{
  "n_layer": 9,
  "d_model": 320,
  "n_head": 5,
  "n_kv_head": 5,
  "head_dim": 64,
  "d_mlp": 1920,
  "vocab_size": 4012,
  "activation": "quick_gelu",
  "norm": "rmsnorm",
  "norm_place": "pre",
  "norm_eps": 1e-05,
  "positions": "rope",
  "rope_base": 500000.0,
  "rope_fraction": 1.0,
  "qk_norm": true,
  "attn_scale": 0.182,
  "bias": "none",
  "tie_embeddings": false,
  "parallel_block": false,
  "extras": ["capped logits"],
  "init": "normal",
  "init_std_qkv": 0.0267,
  "init_std_o": 0.0,
  "init_std_up": 0.0267,
  "init_std_down": 0.0,
  "optimizer": "adam_variant",
  "lr": 0.00197,
  "lr_mult_qkv": 0.5,
  "beta1": 0.9,
  "beta2": 0.98,
  "lr_head": 0.00539,
  "warmup_steps": 327,
  "schedule": "wsd",
  "decay_fraction": 0.639,
  "decay_shape": "linear",
  "final_lr_fraction": 0.0,
  "batch_tokens": 131072,
  "seq_len": 512,
  "doc_mask": true,
  "train_tokens": 885500000,
  "steps": 6756,
  "dataset": "wikipedia_en"
}
MLP neurons of a small language model. Each row is named by its layer, matrix (down: output weights) and neuron, and shows model dimensions 160-319. Each number is 128 + 24 x the weight over its row's rms, rounded and kept within 0 to 255. Numbers have three digits each.
A block is one neuron, or neurons of one layer that tend to fire together. After each block is what it responds to, as a language model described it from the Wikipedia text at the highest values.

L4.down543:126087115144125160129089102134124090094137145146113134106124145106122126140137130154109127127116120175109121135138102134135124135117132138130134121152124113100116148088172162097197126122153141130128124148083160110122127149104128154155136106135134134142155140117113157120134150126128132097132137100134126152138108138150114160114138154105125106151169131119103103148114102078093132153176106120157131164198133107093101121137108116146140139120086117131111134150096141145085179107149112
Responds to: Closing == or === markers ending Wikipedia section titles (==History==, ====Draw 3====), plus commas and table pipes that close a name or cell.

L2.down27:122128107106142139126176139155168125108083104118106143139167105157097163116087123098145088119115104156145118119128162098112130098115123144130144118124152106103122119120125143111142143181136136116119046130118206126102158149138125138112105079119097148130120152166153104153093102099114081159153117163148130125098123140109121069095127086136169125084131093105131104120127150127123129111109147100123148121117160134118175117141151131124140110148096102103136125177153128114153182118108126
L2.down137:127133125142116105130151147100092170112102104124116113119150131110143132114110120115128153128126158081112144133128119095141101137092168112117150124150131102078161134125135114127156168157169151182117091180111159121122099112112115175122123108173109146148132117138147124130094133146174117118157089155131114116140099155123118135132113111088147140126153136098124090145115153106156132092093124063129119152133145136136072158151116107111130097103093094145100156142136137101133141185108112
L2.down239:113149180144089109085147137125197143177109140099093134148140132151136124133110148124072168112141096106123086141104081150080121147154130109108133103137144111178101150115112162140117111110090111148134110128160171079155124142086113141126131097138172151151104106127155146140098076121165113105116140133089112120126145150155131116124107143134132121132137136103141173069089133113137145114145131123152100155091140154132142101134148109121118120130151136118159105137117135132103154121150138
L2.down538:108137149112126162114120139069118129150125115139153120161126161139154111156165119093108147113123105163075108161160123152134135133104166107154136144141104155130100155140099160128092135118103130194164076103089114121099160119139159112115173201066167077115123149113140115102133117125169108117124139156119105127148129143095109130098173140158182138134142119143130149122148129146139146093166138129136137122139155153140121114112159144137134138147143120122074110142125132126047116146114092
L2.down747:096144133193126105111135186135163153148161114140106114132110126164114158080106108107090137111130143142134138092131105077178117148112156175117132163107121162113162111123154131132136164190134126148122108152109186101153141188096163108135124119140128118121145079125128122096119090192166095140122115140155126167111139142131130118121146109150097156138141133154122094133120110118084117126169138099111132097172130117119163085100155151131174133146133113133136159109139109107138172154120145
L2.down750:136168110101105077107132129107113126107116093127127143099160164117134110127143145116127140077135147158133160148109084083109143136123112101141153178106121130168122131076152170148117140146124162139098082167091133108133102133093169119110135150095129131138108171108105157105071102132090101162142161131149110117115134115139111118140077114095160124152135122104161125107142137130122149139073136114139142121199150113102139124099127116120088125106145076130112098117129153109090141155134145
L2.down753:128114105129128150133151075111155114171152182119124134153116121105149129092143105129102115133104100164113142109138131126109077126121145135142133091128095146100165114172132153153119068105147149186123106109091138091121068114100129113128165102175131167157113151132130122123124146133123153138119100133174087135128109120146156144128176111159130139161155140128153127163120126129148127149123102124135150112112075159139156141114151120150131179150124129162118198131123159164125120150128137
L2.down754:113158107153154184094157102144168133102158173138134102151155125175113151139127112076115136134129163142108096108129118110133105123117144147086124101110072131135174132140139113100167121145101135130047113140137140133152143136103118119098161093148150133141141104121085146122148128134124117129141117100146132110127091105109120147178154149137140137132161155157100145108135134106130054120139106074169156085127083093127145126123140127197110139130123093128143122101150123140139132150121117
L2.down916:109145123130092107092115125151100155131098089101128123108136128163154138097106125090097154142141120087113130134139113140126159087129140149112097129111160097121082101165126147124136122092124119117102136092143117147120100154120127141145132162096127114140123114106092143137134085117091122154155159112096103158130142129075153159148124189112106127150176127133152138073142121138111200086168155144122140097155106116129106115133154124138183119143110124151114099121083168121112151158107157
L2.down991:101147111108089152127140152128125150165126133164132113114099146152137120090130170116127158142157152151127107088159123135120133117129145147107097136065133145168166118097160138098129155137150125164083113146145117140157132144146102156136098093091084097097157098139116116126157114146122144097135121143127157125087134131099118105128151111168181156134171184157094151126136100120101136139176069080155159081128117148104167108121115111152133134141155129142105103118099149119135127148118143
L2.down1017:094111102145110140070136116070128121160124096127130107149143127155131144151116160146115113137179123117139126130141119156111118105123144122107133114105135109089135081093103136110117145116081133124099133143124126066168137149142098164106119121115142185139095143100119121121133113155106152091142129099132190121125196114129134111131072155130143098111118079148103131110150165108136116122129122162164123110123143106138111126119148113133139165115146151143136119154164122114153101124085186
L2.down1417:128097148090097112168137098118196136136152115130107115127100155119155127112108138089076109112139097153116135140126081134125161101138132135103100119148158159102115101105155106076163150095136134150144129122111089127133124160160148077151130104109133124078138120128134116139158099132166158099113118109121146127070143082120121112140200137128134142175116138151152150135138158141133155148128120099125136118169115113075132138114123105109141137146128121106099122120136137137131120108134160
L2.down1428:121166126109142088134144150123123184157144123126120147144167145170087138179114134074108116103126113128104118127104121096106116134140174143173104124126136147115162125148123125127190087184128125131099123172127145084135125108127144174149147108153161128127095116081154092085109111133108097141179159140127108112125132135091121122159108124112145128159150124150144110110141174143134144127081107217104120141095096131128095137107076116136105128133150156109100111151123140092137146159160117
L2.down1447:126102109129114098143090160098133117123119153083111144138151104140156109094145101130067110151141108119144141121139130126108145112131152094152140135135134137177117129106141108132089108100138124165148143162089131097131109119102049123108094126113097126097093113124123132128091156091115116107091162118146108118115124108102139146116168084146145149133066119120073093119158155141170168150078133089134088147129143120142104100120084117167085119106114121165142136130097110199101136107124142
L2.down1519:136151113171123119172094066117125137110089099132127135100141145106119123145147154173113153091135124086094130136150088126108186119128148183127169103172163112124107119124060103104105123173136168124127102119117132139162122163129146137106110133102075136116156087134113106119096147095116152157127099094120096152152140144167108096113122125094127141150112081127171141141153166097145126118133153154082142128136139135134065137133153116121120119127163119138155136102136169178112122052143122
L2.down1792:167126153147148119100177112163163081119163140184134167139144141116150120131087125139084138106173129136145086142131131122093140096134121146118126109098126162159112114116119189129108108110140155147153121152113168153153147161195146103104114141139135110117150132149127082091127127147115097160104098137105122070140125146155109164137101160130132091149068128116148156113134077118112101124121120120108176132104133092134097129137100155155127165113164092052108107115103128129124142128091109
Responds to: Closing === of subsection headings and line breaks ending heading or list lines, often after a year in parentheses, e.g. Second invasion (1586)===.

L2.down33:108148085132141052107090168086129172163146133103118129123099114110123144101101103129150102092144141142126124127106118148138082164108119115093157161103152140092132093131150079106171113106121139147127103116130078130143091141159151114118163120137126093143141123150153102119132148132162141135094137127135120109112132149155166103105166187111093172152124157146127139148132097131117140148154135122138160177121146133136133091098117135145124121153140147143120104125134125111135135192112124
L2.down408:138143140141179117129119116112154156116159141121128132124111121084159130138171101160140130147144109165128093157112136067067167162146089110112114127131176135177096165137155141142114080159141116130108110132105142170151137098126149136126089131145103140068112134129098129166091137136117164134124107130139116126143125141100155130109146153080147104150124126104114153132165094148142156101105123138107154145180135099157093132126110138125123139120112146155149118174137115104115126157126130
L2.down619:140148145070135092117137144164120113091146184128125135152150118102136141122118128102114126115122141080131150159094127126130103127126092143109140160092146157134142080167122146117132127126077131151147095109155134194127108134101135137127116119107135136117142115116114145137141139122103139136154133136111137132146097151127168118124153113137160127091122128106160148105140094136113103119169144180138137155156124103163133153133130111125129125133117129091104068122145119131140114155132153
L2.down661:168119129092121084144110119129167092123123104156111122080135145147192106154168168116125141098123155123136117154133151115147179178090109121101144093139137132111119135133147108117163129160121095135099153108142115113116151105150141116150128095140161137160096156114095101115109101149128092126148152143091107174162127107110147128128130089154164130096139122097111170076101144101118124153129094150143103121105111131076130157138121105084133141073109157161132141106152116165121132146168087
L2.down791:147113127134154107135126134129147123111121115104131177122116133128147151153112148091090095127133129143155143094121098077131166151116131098149142108153124098143139151135164119122168112102100127142151092147143137141122114172136079115122127109134157144116122113119152148132127152150138111134148115130159064135081124107131084127132138113161167100142112098132115121065119176070160121128118135165155179115118150119101136124139128155188133156156123118135129091134176134097175191131086106
L2.down1013:098178145146138113081129150157082169119150133153124131110100103170094156078145130120129105144102087185138141120112119144109123151096115144088143158113152144152132162147132142132136098116107071171163108110121127137099103165153131091136130080093119083128195107104152143097096155114128113138148147091114120122122129133156128090133094156109118183117095150132126185130137108083146148150167134143119146159100146140163094138120123121120127101150122128157116091109120119115152127134125148
L2.down1109:113144139115128184082110151121101135149121104130097124115146118141108106118152100125127103151122138155128094080139144118138180080162127129129132174140101160149146121163146117089137128173150176119115118162133117135147098089135138103133121124114110082120129155099127102137129105100071109123127141132124112104141172112085110105122106137128136177168116144107078164136143129105137079148106145151120126089121103109165117171135140157107114157113117114120101132116141141139149130096101131
L2.down1192:157100163146111121141092060114171134136118121084123131167085131148138129125128130119126139131138092107151134122121128118093115127149136144153106142130123149104079165158131120157119126107167106098130136117081102118139106136095118200093074168151119121088139150105146113109097130146164187151116146134092148148147118148115126149141135101110154111145120136143110170136107137119129153109098071145129153115111141170148128077113157174125141179123134155165123124117145149118145106184175124
L2.down1322:143121127138146158167164082141133135137130114124123147147151101145105095129153113110144153107165140111122127100164149148139091173180133130121104082132125147156131165121123117123097127169117111089115122150160156118172139131155070158105107149096116116087139167125137180089141120121126113174118085106112131124153132085119093144115124151099109149162110149131142126086136185124142151148112074137123151080162115124151157112122159127114089132168145111113121122117122104113195112122112131
L2.down1384:128121153125121140151166142120132139191187123128121142108064107129099132114146122091107133126140133148125132132126171118086101099177126154100148126119126137110159137129133102107119135137134174085147091141106110157136114155144147101128167114142146099076112132125127135143143115117162103119123127148131134110155157138122173110101141117149137142132123126142099146159099109085105101145145132139117119112107141171136126161094125145116135169111098109062121146135155115128156090148101126
L2.down1395:140141131087138127159140124144135122162151132132144129116109100212137058142168163152133098109116156090152128147090107160139101141121140106134163151116140143115088107139146154158111131107114129123105115105109121132104129125160127126134142131093134120139133127159100048141128163088138150151145121158140086162088127175116160071124103137128114151122143161189089128113133124134113146138117142110137101132181101144133148145095156180109074140123108158107158128120122132135104081120090086
L2.down1432:144124127154145139156124131111123132156166166137149142171119118128121068140137144117064128180109145116098120093092111109126116134120137157125135084087105139096148117182159134123138089143107137146129111139122105134157096132114087130173109133141174131126108124123065120130144084117085162137130139145137129137180128092111136113115095086198160150154157156130119144150125150089144128159113132113148145103090074128150138135115130124129113148130091121099175138140135127158120091147103101
L2.down1826:159141171127151190164120099146132145160122182155075113105137175120118175101092164106128093116140143153120149165125132092129112146120109089140136113118122147134125127120163086078155140148107127173131107117138143081116111089131119126091138112138167143163146141156137129150116126182117171131117159139149127131110127145095134090107193119141105086106118124132099127151158115153161158147140137183109113114130132128148126148134172134126135139146153133148126118152087145127174160137111153
L2.down1886:112174107126185148108159108140109127134136131146135135149108139114115154160119103130133133120112114126117128127136136097164108112131116114142160124110125168103138125097140142099132135174088156110107068144132139198123123170112057113100143129104132132152118121152132155137084115094139155136144141129123098145126109130141142130142142100087126091144117110111107113188110100127149122103134137140130159107137102124153128128143144147132173156139148117156090106152113123168143130130124124
L2.down1910:120122121150121133148139105134137142115110152107123080121111064135137130145081097089103138124092156120114138109133093150099111137125161104099134119078120119114150146145071096155140081095075139145134127133128119092103112056116160111104163124130141128158105098115135129119140112104161154137105150160132173085084099103138133118162176146133150130089138185099102168129100140076150152100155109135123139134091139129134119110103116108136162134144144113150122130149119137107149119132125129
L2.down1916:096162143135109125093101143109099127121123149170101136148129138131168149101140147109090123100133132107113141135118131124143144139144081164093143143146152150156127123113084112137182143128087124101102153130077099114174122143165137135097118112105145121148124147147060110136098106119099138148123102152129156078144116086129153127122111101163138166156128157150118167155108161139137119114146164113178099144130105145097145156111138181109162146122136118120136116136106086149146119194143107
Responds to: Two groups: the first digit after a decimal point in sports-stat tables (.396, .524, .067), and was/is right after He/She in biographies.

L6.down597:164089106150137125105145139129140119125122093137151103164143114137124107205119086100094156122124086128126142092143124158154211112141126125125133107102162133104081110152154120095145146140094111143164128116158081131135081149149128135116122169121142138134047154114153138159165157111135143128099136093175154148102132133111093116115174133102155112074155145124120140090119092128100116122162111118129098137108123107137160131105115136125135101143143111111143140142145152098106111157123110
L6.down712:128132126118114157128114188108139118097131081126178114135121129118143152121118186156111166097165155146134123098128126077138136146102141091115124107174119109095156129110120138125117182114135098137158138117145100077143155159142107145141146131144118103142189078098139153146125161095136115105134121168125131113181132104149162167131143135135094137139116152128086117109128091134118133121139152128123152144091104133159118157123185142094126134134118089135141099138122094154104115119121144
L6.down797:156117146130123100138119127130127165119126105145135154144099143138103161111129123109114145141104136128129115069144166103132155135124063111150112152149129153097132143178102107135125156160102159128128174151121131099080145135129135118138128121092157140112101144143144151116141149143149087122123089085167128155121115127127136112117097075127109154092118150153076113156095125148107111139163104131121125157092150102074118174129177123135192104103127129141147137156111116069090110135165088
L6.down1907:125123138113147067121121137139083162080100171166158136141087090160128105108115100110148126156108143132111095131096121103103133088085096121109162142133095098153165083152108128111128167132116135125136134106141122183106146160128114106131138113121152134098112134156096174123148160126099109137080126117124107142144135074136111137095083142057152148158101146107122144091089093118122129116137149111122113148129119142111133157101189123154101070148132126124146130163093118140127137124149103
Responds to: Single digits inside multi-digit numbers, especially the middle zero of thousands like 31,000, $25,000, and the third digit of years like 1982.

L6.down850:092096133164128127163140091111142117182121125108125147135094148140127134184080134132107110112145100103124152129137124122141071116109094104138151122182123140164136127119150125142144108104101140113128121088121109098128122102113159111139142160140168139116145079109166138128174103136146101141132127147150132089069127121111095125124100133133160111156137122123157162091132109098144126138127097109133147108133113130123111112115106132142089120137104140121108122120137098123121110176137107
L6.down1016:123173089088133120134110107104121141154152160127080144092147123132112143136167140122104093125177159137097117125144118152140102126131158130104167106183118081150115134175101140111161124077114128113127169121132146123162116167148125139128118106124156137110124128155082136106127094105088149121131087127151134119141126135100117154113080118159138105148160121136127114100114098147127111115136096154140099130087089137125132130098101120144113171108171143128138151143131100142122087120160119
L6.down1321:085128126163151147128141157107136113127070144122095132113140140139122125145129124104078155113127118122125140133156119151141112140102110136146161086156144093166088128128114110110131108131130156133134151123143135110103100163157117144137147158111151124124147128118105116133110141105119088143126117118144138113138146131111120138114135109114125144143124095096122150150133148138135161103143098128139138134125134132160110134088123111080188136118114123123101117122129133104166120121158145
L6.down1738:093131115122108162099089138115128139174164118128120135140131120150102054125146133110133119121125121113156130126155155137108094173115149139149123146120134179173122116160140098113118110159106172068139138097156119154105123143094154136142153103134163128134138140129125154169165127122143134152152142142140115131121094129107149134140127098113092101089109140121166115166162148125115105135135134128125143111156128139130120117135114102158126134138088118112165116083125144131104104140153098
Responds to: Line breaks ending a paragraph, list item or caption in Wikipedia prose, usually after a period; also cell-opening pipes and digits in tables.

L4.down750:116099124141141139121164125147139136124138137151140112096146083113138128160135162100133099120095129142170138146139118176130127135096134141090121082137145156106113076110165163132126078103150148128160133138140136161120132137123107147104084103139081154156122138107142132117117146112124132114162124110095130085107129138163108119133131157137133163173161151155137138116093010125153145159097144130168061170144135139119120145169109120101093122114151126154116123142174170128123125106107137
Responds to: Mostly the first token of a value in tables, spec lists and infoboxes: a space or digit after |, a parenthetical start (inc, c), the first foreign-script character.

L2.down59:127117152144112133136117103119097151117132120132114160172110172125158161094108119105067150123132065139128087129087122096088136111094164102112167113134104118117113159131140159149168103107128114111125109121143110123129175126125136128084098181137124123103130132142139110091143111129120130156155139192095157158169155133074160157138117116139134142124068134133133103163139120145163140179104108125150094112118120148149127124146102134088128139117114149167141081150151159141149155136105127
L2.down205:135138117113107078160131117157158156144182130144131108136138134133163096123154132143129137109141128075167123140148118100105144135103130084113138131106073106129139136131149186156117131087083107084134115129115122118139140167102117121112105126118149087128178116120101096094164112117158120154084125155055135110124128111089191118123135154098109122134142118160135150083147126127165195137130123127107135102146126148138118128145080151138098137152150104116146123159146118154139156092114144
L2.down259:134094098141102134115132130134135109144098147114127126179103108154097075157128135100097114120151130128148125130172108192086139152139102126143138142128116179132146112064143108142145164083138179154149120139126149151094168111075121123126110156143144144141130113140100121094100125085128117126084122152080148155137143124142094116143149135177118123134157119111116138095140090177143123146091148145088124154164137136170130144117073094111134120120103160093119109110164148118131098125149109
L2.down342:161150083069117112162084091137146148153114148149137151103140106141125104139107126141132149102152153108133148110098168117120156135113137170148140087118115119152156123153155126114153119148116173158108132105115163111137149104141116155117088114114136152201118170128177143144125113134122170129148138138143119117126135148130087138113087097145122084124103137133144129105145122160169126178112091123112124162127109109102143119145094109120124140132134145147162147115106119134115139127104128
L2.down392:175123137121136137087083127122124121144133110143150139112078135123129134103123137138121157112130133131113141122159143156112161142162143114138085142079131128167130116133140139127105120107127070113082158129125169149101162122094133085134088106056149094109141125148154105126100107130122145160138089114139085140103157115173096088122113128075128158143115147137101159170150160186123149117149116139152137125117149113106091147106124113106164145137116148126173140105119129134145149092132167
L2.down511:121098118147150103150134109142106159145130115150094083099121104116139130099192131126118117080096084104128134102143134073101151121126140094153097111147130112101150069133130147097122111125151113121186125112131114109120152102129133147101127142059160163157121110123096120123112089097158097105136118114132150117156106142145104120129113140091134135134125099138149169100149158084077158103112108158131101140102112112138085107171147123114082119139144097142146143099160149168143128135133136
L2.down699:103114092175127082102097155159096130117118141117169121175132135153133122108144153143116147110116115100136140106110103170107089132141142102149130121139131144116169106121130108127156141151134147120151113161163122136099153122097140115122134102158095104157114190155147157106154133127110134106114166111158053134186102134141163099072122165128190141137140124105119202164171130139140133136115093089142153169148128106111145108151106136159130142161122132131105122112134126166091117151132110
L2.down794:093125119150116090192088150133115131136115120128135153138133123107144118131093099119110132100140080099152148147134134114104117137170130124113071124107119141139115112095110120159144101151115083088087113127116122145102142066083116120097103134154108136139144133060109134104081057133105089137119128193133125137130137132075180147119135158167142143148142134143111137121110125128116090146129154134123149126144122139105145131152145152123136164082112145153095135150164140109137133139136164
L2.down818:098109120177090126130108145122129103136093135129136162138113086104097111104145136099121129128170146122129118134125137118113173130128109137123127177138148096150133108144152180148147127141122120204122128150107093133150142137115121163114121089150130105156117085167185119070141117166120109110129118144124092093133091145134129149108108115115129158144127138107156153111119078083084108130101087124165110151127127153119118124143110117148104134135096138135102134135126140134115109166168118
L2.down842:162111110119094126137095118125138071094155120092140091150151149112102146137125116126119150132086108141118153141140148103144097097149152178167159148159153153112149170175107117125084127146146135080150069166123204106140149121116129159143160147163100144128124145130114129105144098156121145129166133104157086100055064120130149086143159104127132134125124103131107104133139090109147143122145154136087188099143092135117137139115102113122141139129117116136088155102128123113140152118132103
L2.down889:158081116129107101149125139138106120168155105182139138132107151110105109171147101113137114144161117135115087095114098104149119146129152158180163165122112078127137163122121114094143120144147128139152095167119123097147131113110149141121107114145141125138101144116107123066152103093132147125075097118129119153117121130110153125098115101118124103125140162142113132124151178087136108142100132134132135104140166086112142107111100154121078106103137126146121127149116156101135154152145135
L2.down908:122155097124139118129163118128076083151117132119140116096091124156162130127183105121113108133095064121098130100104112128093147182126113119163122098180131168170117119129129143118112161124121115123119151113153100121099150141131141113100119096170161116108138142141176106118106118092090104114131133130139109122141146130184092139127120096124110117153120148139090188123115122161123102108123119148114148107169175119112123117095073115140124112155143112193127169138136150153149113161115142
L2.down1154:142091133110121133103115172148135148148159149066101140157157120141159147101121157164142097132119052128106102135125122128111158121156114159109123124151122120147103108181108130129105163115150099112150164140137135136117114103176146119152139105126140144124131137131150118141108130153127160059146149135081138157120127151113181099084125060112103125119126096171130109135137103175144124137117083101121117089098117163124114125116104113105161125137122123157130173139125111148073142134109134
L2.down1371:136151103166131120136148081116138116183093103162108095171115085158186101124132107131119092102140095126129126112143141141118144092114131162135132087113121150154132174123129108098099140107154115139117110147091113112119167111125091108135123110145100113117127112144133056136136135113132086119122124136141104148162112178113125127141131137157123153148120130165130161146186146117090088111143122136108149145161088133108121099124117121166127127143073131135144077102128142115136129112053146
L2.down1501:152117115126080110124143094159118102156131119136137083126098099098165118111138104137110135130150161125136114146159143180152125166180145129145126137186128116098114138069107149130142145135095112161064097139151147104129117128130087061117117101127114138126091098145112141145089156118089152124124173131148148159137151123063132164149112130146099134106122166131126094169140120147131105118101101157150140138120085100137131158170143155092131087121102136166179136153176086085068144145139145
L2.down1681:126122201174105158160124130128109104120144116139105133130097130128091104140137139160104107148125103114173096160091129111100114091149109105131141115092138101174139139135169149096162143090152118161155107147185121097159120101124157138156131108110107103106115129150120121128095160125125145124127125151127146150093118129111161137100091139119115096113128170148173087145131153138137136148140115110081122126094128151145208095138100115127118103156119132134177159154103123122140176137122158
Responds to: Word-piece tokens partway into a name or word, strongest on CJK name characters in Japanese lists (鈴木 悦), also Charl-ois, Har-vey, cere-al.